MLP neurons of a small language model. Each row is named by its layer, matrix (down: output weights) and neuron, and shows model dimensions 64-127. Each number is 200 + 20 x the weight over its row's rms, rounded and kept within 0 to 999. A neuron's up and down rows have the sign that makes its largest values positive.
A block is one neuron, or neurons of one layer that tend to fire together. After each block is what it responds to, as a language model described it from the Wikipedia text at the highest values.

L2.down292,192,167,188,220,204,214,187,152,188,208,198,208,235,177,195,193,200,209,190,219,187,200,201,208,239,215,206,194,168,202,188,193,232,200,157,221,229,216,187,198,188,169,172,235,216,208,212,209,147,185,241,199,208,200,224,163,189,176,212,207,184,191,205,200
L2.down296,196,167,191,217,179,195,196,188,197,210,198,200,255,217,167,176,181,207,193,219,219,190,204,186,185,207,181,205,186,170,187,200,225,217,212,214,212,222,187,220,225,205,157,184,204,201,191,194,181,212,208,226,190,156,234,247,205,189,194,223,212,202,164,204
L2.down607,180,220,212,190,179,247,191,185,193,213,167,189,187,185,208,223,205,198,184,207,183,236,160,210,210,178,190,207,183,212,169,217,203,230,215,186,178,206,242,177,206,175,211,225,223,225,178,168,201,221,210,244,189,195,209,221,211,182,191,206,218,192,229,241
L2.down689,195,203,221,202,210,198,217,189,176,218,200,175,210,174,189,188,212,210,204,200,216,204,168,212,199,179,166,203,197,212,197,212,176,194,204,214,212,187,222,212,221,208,187,206,213,217,219,180,199,244,191,200,214,179,227,232,193,162,184,231,223,198,198,206
Words marking time order, such as after, since, before, following and until, often opening a sentence or clause in biographies and histories, plus scattered word-piece noise.

L7.down0,176,194,193,242,184,225,175,215,168,227,194,255,226,187,196,213,209,174,185,193,200,208,174,220,199,227,220,220,199,183,181,238,195,230,199,194,170,198,233,166,188,200,233,195,164,200,209,212,193,222,165,196,206,240,214,213,181,219,230,205,224,212,156,234
L7.down144,213,193,218,225,188,202,176,178,186,165,177,220,166,193,167,192,203,206,175,204,226,189,211,176,240,209,221,190,186,189,193,193,204,197,193,217,210,188,197,172,158,221,207,186,195,210,180,197,240,203,209,220,163,193,228,199,197,241,178,183,209,245,207,182
L7.down542,197,201,195,226,185,206,215,179,209,200,190,210,203,156,202,188,189,200,209,246,206,226,198,192,221,229,192,232,175,194,200,209,188,188,208,212,190,195,228,219,220,179,193,202,192,143,187,206,209,239,217,230,219,202,190,201,221,210,251,179,209,234,225,211
L7.down576,180,223,189,223,185,209,192,202,201,175,206,170,224,193,199,195,185,220,230,178,201,239,214,193,207,196,188,220,210,213,215,197,192,211,184,176,187,184,194,188,219,237,216,180,182,203,185,172,213,223,198,227,192,222,211,203,189,177,202,178,197,190,185,212
Single digits in table cells, mostly 0 in medal and stats tables, and digits inside numbers like 12,106 or 11.19; other hits are scattered.

L8.down759,189,192,181,179,211,197,200,236,191,189,225,202,216,217,173,194,175,184,211,259,198,218,224,230,174,191,237,202,220,242,184,193,225,209,183,162,217,183,183,193,218,169,195,179,210,226,199,206,205,203,198,207,193,213,160,184,225,170,222,185,223,232,180,187
Plural endings that complete a noun acting as a clause subject, e.g. DRs, pipes, tours, plus plural pronouns they and we, before a verb like were or are.

L2.down10,181,208,185,231,192,179,190,193,182,208,178,221,193,213,196,195,230,143,185,207,212,203,228,197,201,190,218,238,197,236,222,244,167,203,171,212,186,196,217,200,177,187,203,167,184,180,186,228,230,206,198,207,200,199,207,189,199,195,221,217,166,188,227,190
L2.down40,206,234,202,234,223,226,179,180,211,212,204,213,192,197,214,183,204,172,158,220,205,228,234,197,185,192,155,202,225,173,186,213,204,208,147,209,186,185,177,186,236,186,216,199,218,221,209,204,216,193,214,216,203,202,190,212,241,203,203,219,191,239,220,194
L2.down55,178,228,230,184,202,174,201,139,227,202,208,216,182,209,197,176,225,180,179,218,182,194,228,232,188,203,192,202,174,227,191,241,206,216,167,189,190,208,237,192,224,185,188,192,196,203,168,168,246,230,194,199,212,202,204,175,204,186,184,186,194,193,198,215
L2.down251,175,199,190,196,204,172,192,161,200,205,193,203,158,209,222,182,233,159,177,152,196,200,220,231,191,207,213,187,195,219,202,201,202,216,185,187,216,181,166,211,207,236,182,186,188,231,206,200,177,199,172,219,194,184,227,183,225,194,198,183,216,163,199,227
Digit tokens, mostly 0, in wiki tables, scores, coordinates and dates (| 0 |, 44°09′00″N 07°, 2004/05), plus scattered mid-word fragments.

L7.down180,204,174,228,213,194,178,229,259,207,212,172,200,185,216,215,213,200,191,207,183,203,196,149,207,196,201,181,210,171,185,168,232,193,185,161,228,190,171,223,211,206,185,223,207,172,194,216,189,175,186,179,204,178,222,193,223,213,215,173,200,233,232,226,196
L7.down194,202,211,188,225,198,199,202,215,204,209,195,189,174,193,180,200,187,187,159,226,191,214,184,179,191,206,185,223,204,217,201,207,221,197,188,188,183,191,201,230,234,209,195,202,157,216,203,202,186,208,192,225,204,206,202,207,197,173,180,193,207,155,224,198
L7.down574,199,185,170,255,218,225,217,206,222,175,178,222,200,189,209,201,238,219,175,169,215,206,207,159,197,215,176,192,207,238,193,231,195,226,153,190,199,216,202,169,182,214,210,167,221,194,211,227,194,188,201,205,216,213,224,225,199,177,201,217,188,191,182,194
L7.down624,193,195,209,183,178,206,169,209,190,212,200,217,201,216,203,201,224,168,180,204,182,239,218,192,209,193,197,225,203,194,217,228,194,233,179,208,208,188,229,186,187,182,193,175,185,188,177,189,180,192,246,169,175,174,205,212,199,195,218,207,227,180,166,218
Third-person pronouns and possessives pointing back to a just-named person or thing, such as her, his, it, he, she, and possessive 's after names; also the piece "her" inside words like herbs, herpes, here.

L8.down622,182,198,203,202,188,194,188,194,241,200,222,218,207,207,182,173,206,198,199,221,243,183,224,194,177,233,202,181,235,212,207,203,205,194,165,198,208,183,187,204,216,172,210,191,210,223,189,205,200,205,204,181,196,172,199,195,203,206,164,200,186,227,228,211
Tokens whose continuation is nearly forced: "order" after "in" (in order to), "able" before "to", "due" (due to), "U" before ".S.", and lone "0" cells in sports or stats tables.